Weights of a small transformer language model.
Training: a variant of Muon for these matrices, 936M tokens, 3570 steps.
MLP neurons of a small language model. Each row is named by its layer, matrix (gate and up: input weights) and neuron, and shows model dimensions 384-575. Each number is 128 + 24 x the weight over its row's rms, rounded and kept within 0 to 255. Numbers have three digits each. A neuron's up and down rows have the sign that makes its largest values positive.
After each neuron's rows is what it responds to, as a language model described it from the Wikipedia text at the highest values.

L7.gate445:149138168159124065136139189096120153080137154099089155129134113145148101140107116124115120142114138119152165113114160100131150121144094117106070102142156153129128137099149137079122133144132109141166140121129104152152100132125142133154109136131127144161115139141127081097157106107154115122107097183114115146103137115103137121125167129129121122122159128139164147136109087141132138107157105125140118121118119109127104144151122131146121128076147126149116106161131109122119155119141169136156139104141106145154132126161104147105114126093155142107131147107151129143127111128096142111
L7.up445:107101132082132110162090121138160146163111139130122120121143129126118139161088091147103137132158139115119111124122111138157122109079145102187130079103119119155175103110134139164150138079100130159124130094165150126165133116085099115136181104123141135105157151142114153127082166168130175132157127119128127098183098186094136126132138116137108086115080120143106092115158158152136126110154134166108127142130116175111143126081131089169105107166150140119130156127123179142161112170110149105149161141151131124112161142140080117117148129117081152135107126166161130117136120091103145116
Verb complements and table cells. Words completing a verb phrase before a preposition or complement, like him after made or keep, became part, his support; also table cells such as MF, FW.

L4.gate2585:112144113106108114136122145121133102139165126138088125107150138137110125139141156151132107108137092163160156103169086161150140114130140112139099159165125110136196113076086168064157163102143122132122144058135113107167151134158126104135132138119140063123095103135130130153139119139112147129129159128111138098101109143090114119153135083154169141098112115177159119158105123129145145110092115118075122119121113123172075151151124137124136165091108156067125137135104158126105123090096124148115117136112147109126149147045096118124142213109163098130085114155149172140099155109134148138
L4.up2585:128109167160101100174110128139135141144138113129115128110153156139113131136078146145118102166128136125189105109116123113129160143132143105111189137121156147142128106151083104111130135148154077132123097091126134140119175122165127139152074119118110104121169109130136143105129129136164174088076141105121056124117093146072095153134151134153135154128133122131101162148152119088148119186094067142126109111162148108112129144132131100170183108156105100088158121143114131104120167131149076146165172117139127125139149101125128136098133130123140133109078138164110130140150118113127156102
Closing parenthetical endings. The last digit and closing bracket of a lead-sentence date span, such as 1941) or 1918) in Wikipedia biographies; also other closing parentheses and standalone years (2004, 2021).

L8.gate2693:139154159085118115137129132130110091117114156151147155135134099107095128104104125109132151150105131140107090127110165144123153124136116122102115119074141154136128162124137158127099121132116144151141115134105151150117152128147166111134097157173119156097140094116090141161102130115135119115126139172142153136152106156143110145130161138152142136124128101082118142168127129083130141129130167138101159148118116070103133134147128146194136139193121109165106094102167108120131116134126115078119143163109130107093103144134138127139160144131108157101201096123063119157111140110141140149
L8.up2693:146184152105146132127136138162131138131114104159160155120136088120097151109091133127109112079113126096142097124143146119082153151118108165155131137096100086120129127128157122116156124143119141153087152117104116117138119079134116168121122147164122146132132136095134153128163093084115098143120134167131170134114089127137125157147120122092111132092112089132148130077105139097161147123139187121133097112114139126134138113123115138137132090105124098149108153139138189101135127138116129091125077116092173156143112197118072126119174101143108096106138138140103112130129147121148164108
Medical and chemical text. Mid-word pieces of chemical and disease names and the function words right after them in medical or chemistry prose, e.g. p-hen-oxy, diab-et-es, histamine and, died of.

L4.gate211:103134151138126134093110141139116127121139114151126117116140141122131135145175128123113115111151100128143110112179094146112182098125181162103112139136095146139110144141144158096128103126156133152151137114161106132109112118090111123112174134137125110097155145142067108090168085125149120123101121149131130129125140139166128120144149079116114120086132140141137142098156129104129121110138170144148146135098114115106164120105148157137120136088157079155133158093118126098155156125127151123126109137137146115106100107131141077077130146076129133157117108148182103083157140110110143127
L4.up211:059127153117145130110118077090136139103125146102098157109150125116129168149132105126162149122160109140131095108133126163136174115116174146112141157124130089084140139153078113136149150147145125129130131152136120151132154137141113137145151125127122107146149128092130125084155134119142126123130083156125103136122150102165138163086138165118137128121098131164110118114136137108117103116112102129114177129120109136145150147121103116118191139180155074116120074094098133126157103159137108094112168133116096077069095104093133138107119085095139136147095116150164128121148165142092132103
Completed dates and time phrases. Final token closing a date or time reference, mostly a year's last digits as in 16'55', 177'9,' and 48' BC', also War, season, death.

L7.gate1057:132117124128173107158115125094113133093198146116158130110125144104120118150127130156143161135113126162165095111136120094155166131109149129109143157123103160123084131113095120146139128159149146103105093136126107130108102081160107121163124116110181144163111104106076097172148082119147149182156137091082131117125103096108121145114145142132102130145115140136124102174132090181118132113149122123096111111134145146118077128109138112141086124107121147174100126140149098140152154108088110099114112133095123133106094133118118121117157156149156110129142170136159098146127175102093080100
L7.up1057:131137144134125107145136184153142130147144138138121104132167162137128114112146096141131111079131194130142107099148104149153174146149142174132111133128139123135144113119139147127131153147095147138100118133111108073124164112124117135119152107164147157149136138111158108126131139161118127133100124166153140143105146132126106077122114122133150107169137125114083116198099138148120075114113112111154177118139113111137144144137151140103120147140114156112140139123127102119138098119203125121096113192136153124176105143157098147144164131096159132093153135144105112145139185134171125151
Comma ending clause-final noun. Commas fused to the last word of a main clause, usually a noun, before and, but, which, including, e.g. plan, building, sentences.

L4.gate2352:140121173162143107145138131075121163097133120123136134144134151143156142109152117156113159125155105162117123138114111168101102083125120141102129120165124156085138174129082103153115147166170113142168140138140116091092148068120106144136159142149103111108113128145129147123126130180116102138121146125156153146159135119127124155091167139141073066129135129097099088137128164115117191140129083114106109112087134133166130144137096126155108113098124137112125132176096131115093100139105129156109186144149087071105184089103116098155147156113100126146074123116160081113138161148117134077
L4.up2352:114142102162108112141147145109165128137150152133142136127124147133114114106175126164102149131155111146121141127071128133162123064136160124149118173120098161138114163109108111125177129172165106130062133116147131128124162103134080143159179128098104123128109184126119141129123116184161145129163115141077135163147106122111156138152119155124104139140132132126086139121100132133134125124102116120164105121134137134162158105131134147141120141115140140087118109159114147164099142145118156109160129133105076144119133068126145134129143121125129120095104108154153080125111123127124151124
Structural line endings. Line breaks and heading or table delimiters ending a structural line, such as after an article's one-line description, a list item, a table row, or a section heading (==, ===, |).

L7.gate2207:144130127099102164134166156124124131110120145114159143142134126135153181179114146090203148132131133092161072121126116122162151148112104097116132073130101156094126140106153150136122128149103132158145178127121125132148100169130141135139066125138101119110158141166117129169121133145146099125103140139133137147132157133100172134099146130166143134153120115114109155102094128116156102142138145143132113113116143134143092143146092180148177126158068142110135114116136108149098135161099177135101095087109131104083110147112140140115148152111139159131165144118177140107114107139149139106
L7.up2207:114118164130113119144174153145081152099176148138139116119114143158120147123092150130176130130115094107157114139191081109114156103134150085118116108116111162106102163128145160122074143127103166119113118146130104111170095147128097092123070135130110096135139123170128105135146126165137095130104123118162110109101157102129096115137117141131107121135125139133104176087111164158149138171122108122145105160126135121146132149180135137118160143122162138116105120081104093147103144138101149106134139125126130141138117094096123123157168127133122115073108141116192121117100151169133147107
Upcoming date anticipation. Tokens just before a year or date in historical text, chiefly "in", "c.", "around" and century digits like 17 or 18, as in "composed in c. 1890" and "in the 1770s".

L7.gate1848:093092112151109131154118147099151128128111121156115075179104078082096168164161153178166117136138138109127096118130118128127128145096075154161149142137123135130121169088090192145148133107108125100172112117102073100121131110144173126088125127169145106108141118127155153141123117164142151094174108093143114119148138144145132163123117144150098119098100130116128106119104145149173153091147104135132127103144152109133123098123115132145159148125135083084145129121131133108135124113139133131131179111138135144104192113116161106094114163129110111175146124135105096121161154123113133091
L7.up1848:145167079161109161146138163144132159098118151103145141109102071109108136159159107109157127113105139161149106140114106125131162140101164105117145194135097108113146121111154123106093136136146105159099132096109122128113142156109180123133111132133105137115115133083137119182065167150117117158090147131132132123125119132127096102137152111101092140113157098121093119105160112102123135147097114111174108105144099143124160094159160138143123114129135144130141095133073133078107122111138158138128115100122140140132092126107098108125146130110175145125136120173077124110110104103088124138
Parenthetical closure after names. Closing parenthesis or comma ending an aside after a name, especially biography birth years like "(born 1990)"; also "on", "United" after places/names.

L8.gate503:159167157104171129122127148146155099157162127138124132154133107128118187157142114164100088148192099122100117137157128081119132119115149135150097156135140123127102155138157094126147145187128141155114112131106126120120100147126109119091144208137127136103121132157151104156135095131109142159166119161103112090072172071117148118138107138145154128102145113148121146135176084139109137102144157146144147122121095177168107203139093138131148152111109125151140169135114137108150093109126117110119115119107127101094112151110150099100104118128139126173126160140127101147134122137151118101
L8.up503:139157134129090121109165151109090159121163134145105169104128102133149133140169140145124113183161129150086120052158114144130161136144133062147110122111118106152087054152109108114134114133152141155139145094144128109140138137106128171173104116094103121134132122152165170137149096119115109154136126128136130130130091117092169132159139095122122130109134129109160114147118146127156147128102091139155155123109133130140096151119063154131133116153129142130116135147124122087161119138136123115127098097113109140099143137108127095135126151134153122108143170183154120103142078150138145140
Phrase-boundary commas and prepositions. Commas fused to the last word piece of a noun phrase (consent, clubs, Cervi), and prepositions (in, at, of) opening a new phrase, before a relative, participial or added clause.

L4.gate1405:136125120102131103139139131141136154162125138135142123154132151155159126136124121157166119145112125139150084107152127152126164130144145154121098121162106100132172132129092139132081134126100182115130117079132104155117116120124102152148105125183145127156130088142110118142144137099154150151119178164154143134115120115137160112107117134120104083119129122115078102121114152154101110105138126124163196150119142106131107170124129148126100162141093131148103126161157089175133111135141156129098075172176141083111106178103124122125148128071117112124134149132124134111099183099157137152
L4.up1405:126166130115111117152158158149144137116122180130159107152160131105137137096132076109115166134134113093110097112147145109173138123125101176133125115144154145125161130139099144135102178105120145111121108096163127156094102117142112126151103129209155130178111104141106084099157107110121171160137161112143189124104161150118148145088137129087125108133127144132132127129100154137122111117166143108161173135155129137125138125143121122137147126137088149129101135133121135158110089092119131144131079140160100138113114163127136128143141136106137126129124111163128109136143183089104132106
Comma after clause-final noun. A comma fused to or following the last word of a clause, often a noun after "the", as in "the city," "the record," or "disbanded,".

L4.gate864:112179116111139123169128124100100103132107130150158139134155103143155129133117140068145113118121123120115161098173122126074108124123127130144142100123155185104124154144156097110136076098142149136180106120131104138177116148131122142125155137156138102102098139118112152142147096138135133181113154117111170117151160142165165120167098115136088140125123101121168144158111133084138146093107171173104121116161066152127126118133122114140104161114106127102111157121137153121115145118165160136131126125092136128159117170129095091112149139124109118167120138138124139118112147131126094092
L4.up864:104115130127099106159137159112125158175100139133118128146114148132129139100124143127127148147143155106137112118096176152139166100074107085138131122115138109142117151140093169093094131170115121125136123127102113137153113107162115154111144155149096159113153145135127102096078128171115138151127193172110115118138154129147152136125097124143097127150127116158120151134145116114125146139122128110125130116136113106125165139123154116125109151125111115106171102113135143116124138143117100137120148120119103097160117099122101062137131164145139148140165099134128100101145179139130120141
Verb after subject phrase. Fires on the word right after a sentence subject or modal in expository text, mostly verbs or adverbs such as can also, can be, is, occurs, expressed.

L7.gate275:187151144078109127130155105143155100104110162141142160122147132147122140125111124122124113113132147110127138140123169129120116141137088138191164166173142127119123122123132138156129121118157136147126119143115107117123101111143126142079144091116137156150140167122094102142141158098121124155115160139099160126130153144118107184178118147091165128123133082119144143145111104112118142088095152142103147096097124112134157113099115133128142124119101124163094137165122143135158097125182114133134095139106147124121159114142118111110144165091093162144154115137107082122160102109075128125
L7.up275:115131140092135109150165100177132113130148121172123148145084118165121132151145128119093173079125123086142118108127151115115171120094120141134108118136137129105117132147144134128141147159128100127142147146132095099125117139182145131147106158160123150110194137141155110130121118139101104158140110135137154111104123116135105117141069122103132141136125141114159141144134103126098123121121149127123117139097100147131106091175090121103138139083100077163139104117098105101165131154156138107128098158117174109147120160110130109146116093142083152104164156133126146148139142144154124114
Mid-word fragments. Word-internal pieces of words split into several tokens, strongest in chemical and pharmacology names (p-hen-oxy, meth-an-ol, neurop-ept-ide), also openers like autom, tra, prem, and ISBN digits.

L8.gate113:132148145112132102099186096113104103156101117115154108129159105092146120145146106151144096150115129188152114090131140157116137108166131152106088110144121094094113139129136109119092152157162106163132164141101150142134146091106107144114160095160116128100129119145104127161165136164121120099120121126104128139153156101119155132120167167152101113132118090123158175116137130088181129169137138141142171120103168157121096131168127121119131149130111144125142106104146112087134108099138073099151102187194107109098082115121201093096166116150107150169186108133137133105134127114144129130
L8.up113:139099173126113096126117166130066077142127146109153070150102133126137136150122140157143148133155152117119174137110138137136111118165132141141128140146107101122172136137157148103171185147157098118108162126098133115107136134135108146138149147179140085147167108110092147136108147120133128120162132146156108131124163107108144123102136143102135122146126111090152154104118137118132114168139146101105125162105175096144130093135117154100121174141158164113096100127088140141130089099151130145114137124146106155114132096158126122140134143119126101176145148130143151127160154135152159128
Phrase and item boundaries. Mostly articles (the, a) after prepositions, and line breaks or table pipes ending list or table items, often right after a year or date.

L8.gate2330:140125154166112128147106102137155106124113112152144088166142122133147127174130115151121119101106111153107119169114093124147172127125108147150118110170077128131113103180120119172120153110225135142100121105147094127109116167112111173134140131131133107122163147111134112117130125150141084137124109175098153155155132101103188156104103138135126100084118091122072142142161074126125167118056134096161118091145125111133118136125089096154140122130154134137097160129106135123099126100133103137160132120138115120173124134138146112145100066101143154099116125132100140133142111108123095110
L8.up2330:119101145105126094098122111162130111115139159150127112136140080181106087141140115140165115119156111117095096143144096159158163132098130102158125121155144133142126102111133130096122112151143112077100141144154124124090115080142110128112119111138126166123126148149166117128103086120127129145112111129144157120133121115129175060133139101125106105104100084163119113149121172084136158116104104130137128128145157107150126123161093128129118137087130123154113140141104096102097128094110129110122124102137133097146141124122109110159102119143099133124148145106130131120105145113136137122
Word fragments, closing year-parentheses. Mid-word fragments, often "ol", as in accolade, Eumolpus, sociolinguist, Holstein; also year-plus-parenthesis in biographical dates, e.g. 1940), 1918), 2003).

L8.gate2302:113124164108137110096156143138118126100111095140116109105139175136133100109127121099106081113158132157127145129114138171133185136128143135164160120151138114125110119101153182124108120130102118141102146069131144141072145147149133136112112117099154113127151175151119123145134185105104108121155154155150123140090134108143126096158121132100173126143111170123191106117139146103125178116143119115153137126087102135160120097113150099138144120098112195130172096126132094155161109107108135128146130119114118132133124111149111114078120133111140127130158150162147096089174139127166152153
L8.up2302:148133136127082137098092135118103119111150139154154146098127157133121136132131106092141074117123168110120081115109114147089150132139134155121141115142155165121103131123088144138107157153117139110140133091124156118134130116130108063086122161077095162126164130156105141144110158105098120156127134145118098107137117196144140103140148126159113101139139133117140127162149162120152147141166109206116125100129159172106118106114121119171104099158134120126158081122138137132096106167120131094119097131123120103091089139110052126102101111096138112147105145142084153084102105177085136173
Historical event completions. Tokens finishing a factual historical statement: passive participles after was (proclaimed, consecrated, overthrown, given), year-ending digits (10'80', 1767–18), and objects like him.